config = dict(
    num_hidden_layers=16,
    hidden_size=320,
    num_attention_heads=10,
    num_key_value_heads=10,
    head_dim=32,
    intermediate_size=832,
    vocab_size=2602,
    hidden_act='swiglu',
    norm='rmsnorm',
    norm_place='pre',
    norm_eps=1e-06,
    positions='rope',
    rope_theta=1340.0,
    rope_fraction=1.0,
    qk_norm=True,
    attn_scale=0.177,
    bias='none',
    tie_word_embeddings=False,
    parallel_block=False,
    init='uniform',
    init_std_qkv=0.0263,
    init_std_o=0.0263,
    init_std_up=0.0263,
    init_std_down=0.0,
    optimizer='adamw',
    learning_rate=0.00172,
    lr_mult_o=1.5,
    beta1=0.9,
    beta2=0.98,
    lr_head=0.00795,
    warmup_steps=250,
    schedule='wsd',
    decay_fraction=0.398,
    decay_shape='linear',
    final_lr_fraction=0.1,
    batch_tokens=131072,
    max_seq_len=1024,
    doc_mask=False,
    train_tokens=1247000000,
    max_steps=9514,
    dataset='wikipedia_en',
)
MLP neurons of a small language model. Each row is named by its layer, matrix (gate and up: input weights) and neuron, and shows model dimensions 80-207. Each number is 500 + 25 x the weight over its row's rms, rounded and kept within 0 to 999. Numbers have three digits each. A neuron's up and down rows have the sign that makes its largest values positive.
After each neuron's rows, "fires in" lists the words (lower case) most often at its 100 highest values on Wikipedia text that the model never trained on.

L7.gate450:474477495480514492521497530482484528540507500523513514530528519501502474468485510436521502525532446538496529559525495507469535458486497501477473466487517495490484466493496502496504517537483529478535490523482491500517510531503529484503531548430499482480463472473498503532501525544475479488551505500495477501523462511501529545488480487478451463503494478507500508472509481529517535477486
L7.up450:537510530450545473491477526458519506513520524496500505527452494526540513470465486495554511483548498530523520540511467478509532497467473507447507499514506528493508489480536500536480514506480485462517509548476460532501523536524576494505511508499497489498507503490522516511489481528449440535520459504481467508481514503459496520528457480412473491510514521475436506503547520501474519472498
fires in: "north", "west", "south", "eastern", "northwest", "east"

L10.gate355:505499528502495536494529540474503537498491500490508521516507512435473484500479490522474494513469512513502559493492466504491513474529478504520481488468493527496502512543482488519500469489545529553526553491516490506470520506513517531459554499505499464540491480545486454473481502496510496490508434540486509517484515534494501519542516527523514501494483528546532505504492538454533521501498
L10.up355:504479506533513508469480524485478516481538535474473522526502517466516491546496507477480475488507487474505512494504506521480529511494499496523504537487472526481511532507513569507533524504495477475529526436453469502466484493537516462522502526506507493520478484490447525537469533501517547511520486514463465492501498490505532548507533516526523503494473508476502507512446506533509484481484
fires in: "the", "it", "italian", "me", "my"

L9.gate668:561493511512531509512499490531512522528510457466470483497484506478517475493494546497500517539479518489462479507477517537469503486514508495452458518461455553520491481486511506520479513514510520514547525484476494468476510489516526507510504525516454492469519502488463476507512456477491524502507427468461514532481549508534553476519518498450488527490462482518476498493496510494498505521518
L9.up668:480492535478486498501455450498521528471474511443506478516508529497480459507487557514494518526453480496519514476545506481510465481484510527520462500465497461510485518467474484472481483508517540521468544483499521452502509482520483505543512510550472502483513479527490509473544495495506491533511488477521472468501513498511501501497511460499496471481434487547511465487500523484503504476511
fires in: "by", "of"

L10.gate384:504492526430493501546500505496460479494527556511521482506489393489493469527476541509490467476493469504520511501510557500521519469475525537474484513489525465503502484528506492527482472464510495477505447474524518498497508498503503475520526518549501453498519507545491505511541455560518491494497481545489521546468469521482502472479499502504461554494525545480474490536535531500493497486501
L10.up384:546513420524473465495532480531490518505506468507512490495483507503534497531497542526462462509476541523449478473484503460459526492491502504480542457524517501512459490520462493496481505496508557436444497518489510506490526532454519488498519486497535464523506470516488506516491507473472528506495475517507504490495466505514436507483521492543506523529533471484490506478535505472508514495491
fires in: "him", "them", "himself", "her"

L5.gate381:476477475524480527549499487487514520533444483525478528536493481487498509501483495504471485520495507478496498528495496498495520560568457522533499519484490488498516496482476449517458490493519525509541512491502472494477525460514512499491452505479435501487499489504456460508474540505488525464496501497500466456485489517447518471546506504494473530459498492519530489487543517508515448488505
L5.up381:482477524496491506544536476497526500489498485542514516510488462480434517494481511505494472519488532479476465521530479481488478550525476542516498501514509471477496506499455499499490516490522469520511480454511509498470511459504480452502389483505449516473516531525507476547466508483497528487527487526527460474521504526501504471532531504494503513486532520505506499522505505501499496516515
fires in: "which", "who", "while", "but", "whom"

L3.gate250:481521486527483483524489463486485491473559487457551508488484461503449445498526491510494539522489471500446498459500458508508512518498471515498503460521492505533527465496503497483509522530469523529539512453519484530489475521529488459537471538494500502528525468489485462467456490503477513529532484513483539511503468470521516501476497504453530471523483466559515549470495481531498527488491
L3.up250:512506489506511543545481518504474520505548523477516494487537526477504519524450499461517498515456524531520471515539529521525523539500545478453482525487500490486492475495503485483506529499489474511504518548473507513461469496536518525495474467497495496471442510534497478478525495507501470509484523531475480488497506528523537496486477523453453492516504490466494471496555482482459491509505
fires in: "total", "both", "sq", "first", "just", "representatives"

L6.gate268:492460500503492514488461507488472461482520477485511542503499484481512489529499511503511512509433489476504493477465460504481512507513526509496477493500490490492516476485477492509500517503519480449524504488444462484468508495509477517511455473501512480493485528535504523495508500512543517486508479494520518513518488501471481505500515489536442494534505495538485446459498498480521489527531
L6.up268:483476510457489526513445508483473472474531490451471568519486536510537508535504500474506517515445493483488518497486495498525526536541519478545481453501531444503485481490479491512509487511517474478510472489480463508505494493486434499536493498502500443493464490524520515537572526493480475505543467495503512541517511518504518529528498474528461475519495505537521473453468497493512476521523
fires in: "championships", "championship", "cup", "games", "olympics", "olympic"

L9.gate643:500547467486493494485486517522531538498489535510524463491485536441523504501514514510535488465500540527466506565519544481507528518478461558502489489531501482491465547487529494524489525498513480495513539505520523484505460517508535453527498465536540441465472501511501484460499516493513493519495516462521493513491507526485517549481484482494544537526464491501490495503519483555497543526528
L9.up643:488517491490494461555540488492496534511504499504508517464525484463547518500493532489513515522513483483513532495517482502522502519458506512474462515514532465484468554527483497503512522484474481486462497487498468478510537508542519506541480479444464478508535509502496495491493484474464456505530468491533500503427517472539516494491508480519477499492496467472523521486557525485442507533509
fires in: "first", "second", "methionine", "1st", "2nd", "outstanding"

L11.gate333:494500510480487512475499513521526524508481467549507507497525519461541510513501526472511478546514460518515496480541506500478506533492490518465547537483502473474492513511512470529532493462531524508534539494467459466481529534490487459485503569520506511518545525502488498478537508528476528534524494480459484507449492502497502490498484511497468485542432510509517497440515526521499548517503
L11.up333:522516542510481500516440502527497518486536503516480467516476536451497514482507527479497512514487486497518489477512500491531470526560499525535489466490483492493538527498504475494500501497496494498473539498496498522457490474467480469553498517494519512502495515466549506509496465486473493510521515508488512510515450498484542513478512501498522561534500561556522474523475513525506500477506
fires in: "of"

L12.gate626:504495547495455479488500545499524546498458509506547503511481496438498491539459508491514479511501556522513497515484517513509503481487521546468531515521522496497470519550511506515490493523543528521527520502551469521524525533517504491523465474533509461527503451547465524498480486534460534533503496494457486474500498474478461483516514510541484527473495521496501503499476545523503533485473
L12.up626:484502508513527537505468474479446461509484508461462566487502448512512516463511497507540495466518502525533495479487477483504549552484475510492479532501515543492497514495499503498478522493508491484524526505494482517531510489514514487521507544466535518510515497530491487492506504522517495554452462510457493545487518507520489467468494461500459550521489486529492455463471493511465536481525
fires in: "it", "them", "him", "place", "her", "up"

L10.gate592:452448532476518542515439506497493487504473530496555523525477471498496493526505534504527525515480495483524509510495501486513508467474513546497465520463484517500457506482519469554507486536495469473497523492489497507500506458475504506459540482512479460472489492524483458502495505549538510495539509514491502493488522530500489494454476497484521521519480487498518493496545476517512511527504
L10.up592:476509502528530527511547519523466450468533536513535534483526486537458514533560537459471532513501508536493505476493542533486503493461460483523455500535544498528471516528540438515514513517478518514435515550508525535506513491486482487507480548479495467470462465487500487493476494502545512510506517481509515511518507499493471504462525482488526498510519503499492518459517499512507480479495
fires in: "world", "united", "american", "international", "national"

L7.gate723:513511458460498528501513498489474524519493494581486510502521476502482541438491518513523534483518563523478501497463499505519504509512504489510517507532481472493484546485468498533477513496516506514478499491464504511525490532482442505487505483502492510516522492490523497460519493470475503491479424492496499525478482528520546490458472491447493523443555501497485493492509544507479512484493
L7.up723:493497500497456495508472489497478491509533484489502510463470463459513497558491479510488493523501489491467496457453527546494511482507476598516494471516504512484471514489505518487522467506524549441487529475526560502526511480541510513480534479531514474502513462471502510479494519487477508460532487537529521472472505487499485490463545496500506537497492479477484518491472536489481507450517
fires in: "work", "works", "worked", "workers", "active", "working"

L10.gate493:493454527503502529499525472528516515481500501490512524497540468493523482488470522478473514532496470525508501544513503506526497527464489484552484485490479480542500520519490460514512461459516500471516532517478462517509467471487492522520511449539467449486503459549542493467453502498540514506534472506462491546503487457519537501506501506499502499471479507539513505540518544532548528521510
L10.up493:489518518440517512544537495478504519517440499517487510551498489475514499533521469527486506513488469452471493514520517522531546526524511510500472541474525488515484513477494499504496517475523474492498504469519525493555476470506472536473488477510491514495520502477472473477509532495483503479493506487489498474500497507473528458541515515446468499461477453485529508529513533488551476517520
fires in: "but", "if", "when", "while", "although", "lever"

L9.gate512:528486457503486468510502503487493500535512493493473455515544498486519499490502512529490505485515477498476453496450512476461501493473456523492452489520492509508497505528469483515450466517490484515483505549477503482508542569507467543509542497520501520487498496478470520477519529540523479511515496541537495460517461470489521493486481503504502475503479504525502476489492525488465551492503
L9.up512:523483517483501504479488529444522446540506484501539511539491496480481467526496481517494541493491528513489485501533529483468471509456470495509471485493521477463495498530515493470472547499508475489496466461462510473494469513546510504517510528513501517514504502433545540536502454494481498521482486507497494536507504501516572466510491502527548499511474520517543527540505450522489550497513
fires in: "there", "following", "latter", "result"

L3.gate390:484540491479460542489505489523490475492500494493480560462496470477489527486453536472537526465521505485515506485505518542469457483508496474491531518474522515560490456493526484498524531464462477493501515506522494519517491474446457504500528497473493460533482506521463488521502522504543502524471482505509512470515503523505465486511492474476525494499497516463537496521500495484503465479513
L3.up390:466509515468500521444499459476513515490509515536504486466461553534482499502446513501536478517531479504497488535526495529511472508519501476500461521511490521490534487539518439454531494520507509465483507519492497548558477506494487458505512479466496516484438516498513489517506518493525542527491496518521511461465507482449479498593481525512496490494499490480486492510466516465565483535512
fires in: "both", "set", "whom", "southeast", "white", "whose"

L9.gate609:483460482505477480480513464521537498491442512543529491495512531513521487496513521501513508530506514486521503473490505496502515538482495537518503508481562511491484477510540519483478496491507497497495504518459507459492515516492492516503495481463493505469546514505477466456509514486466515528521545496435494550540513498463523495488462494473527483512463494523472497485504505477507534466521
L9.up609:528473518478478457495548497516479497540482477535495494517533516479479466515511532513481510476484462539487487450448476484504511510485473490524508523510507447486479513530519460502467513491513491446494494486509514509496500513477528505462478531474494514487495507499481504462508509511474501522537526483500512512516497487487524503517459504498539507542486514486500531502472552517498515479492
fires in: "some", "of", "many", "both", "few"

L5.gate95:556481503479529510526503520538488504461505517539521483477480517466520499548496475500468494509502527501495465474465506448523466532548525491482528516510492514484470510486506503513481497503511516507493473456516543488496516509513495482487483469479496548490524500510491532479444499513570509463493473520483483542468527490509524527470515477455460525481499448471510500475503507515496469510498
L5.up95:508509487446485534504536462520494504475552485490509513532462517531515522517463489546533532517479545484503509503461484471537497520460517506521579527509500527511541520482518443489505479486510499480445466471480512500510502484476483514505479481490484454447522489506500507469434490443504435529498466498521459512485475535466499514518468508476492506491504483481515483459456521477484479516506
fires in: "large", "old", "small", "town", "within", "different"

L5.gate468:483506553483523461504511534492482514487507534539505461461520524501526506527463503531522512525485497566516522505498504511484530489482467514484503539524492533481464502488497460525472527528495506503495490464484515485469520549543582476549511488499516487505517502503489466511455509529504466513536505485500508482468498481512518546521492494472466511488508464501485518484524455557494543494504
L5.up468:475526520502537448504505528502474520483508519535533456468506542502520512549501499542517533530486477568517537503506510521492510492466487510478508537530464509462499483493502460517484497525493503502506509449489513496489531554524572455556499475484497503489505490492496478539467510501509456516528492512504509484480491466500502550520524481461496491496527474499491515482518463530501516484492
fires in: "south", "north", "west", "red", "east", "eastern"

L9.gate298:516490526524506488436496531510508480499495521456522517501532509494477444512500518532560529537493481511484488478459486459451509545505507521494487531469462525503470501476456491476505510490467468456456525512503476518531486539490478563458549491576506520522494487509526468475525479490504510538518486536539513503551480509495535495482492478490501466495495553483497517512496515480514522505501
L9.up298:501470515500494530478484498545507561497521516495476520548473519547520522495468476520508475526500500487495533509460517507496476508506490463499485522508498539532441492490518561536477520469493485507482545503457496490506497483475538528510510500511546503513515504532487530513550502502543518449469459524552483468507477492483547518501515515562497541487492510508552455456480513493522523519514
fires in: "year", "war", "league", "games", "championships", "warped"

L5.gate43:542529465464505497519493505475482485468433516531501482497476476534502543525498511501505474492501467507513514501512539538524517480471491490497477554528550488530484512464505492532495567482525521508524542519491486490483504518527525521464500482547471472492466516532484515451499529540527499508500494515480481514504475488454512513472520499516473493559486493506461475452479504492562505516493
L5.up43:516536488493507532499465478468505425426453504505501481496475461520497526509504510479545509507510455504532513521490534533510531492483527487511506553514555479527484512448514497514513545503523535514496528517475506463502505533511522525474478503528472460516507509516498507469538526527517496491494492522479505506520484542464493521479543494521482493543487539492456489489490506482528503478499
fires in: "international", "album", "world", "national", "certificate"

L5.gate607:492517546475506482486490540505543489489470490500545490463527537487477476524461502495544443533500488530532494477543494544487501477514459484489512497445505511517489537483440476549482495564500515479521503510533488471490514495526557479534534497491517480509492496502527437497500487507538498522529483474518491524449489509476526512526482512520484503527499528488476494457518480495570519538542
L5.up607:502512495512573505483482495445536511505534514517488528454532483494534498495525471529507460507512550503518513501494503499477499494471518487487464521489510485503503481482442501495474491488515469474508481483501466509496467480457537508509509502482508531504525516479511506517504517450474537475536481549560475519510488503456517514506490453538513519508486520452510504491544551503487529504494
fires in: "third", "first", "final", "second", "following", "end"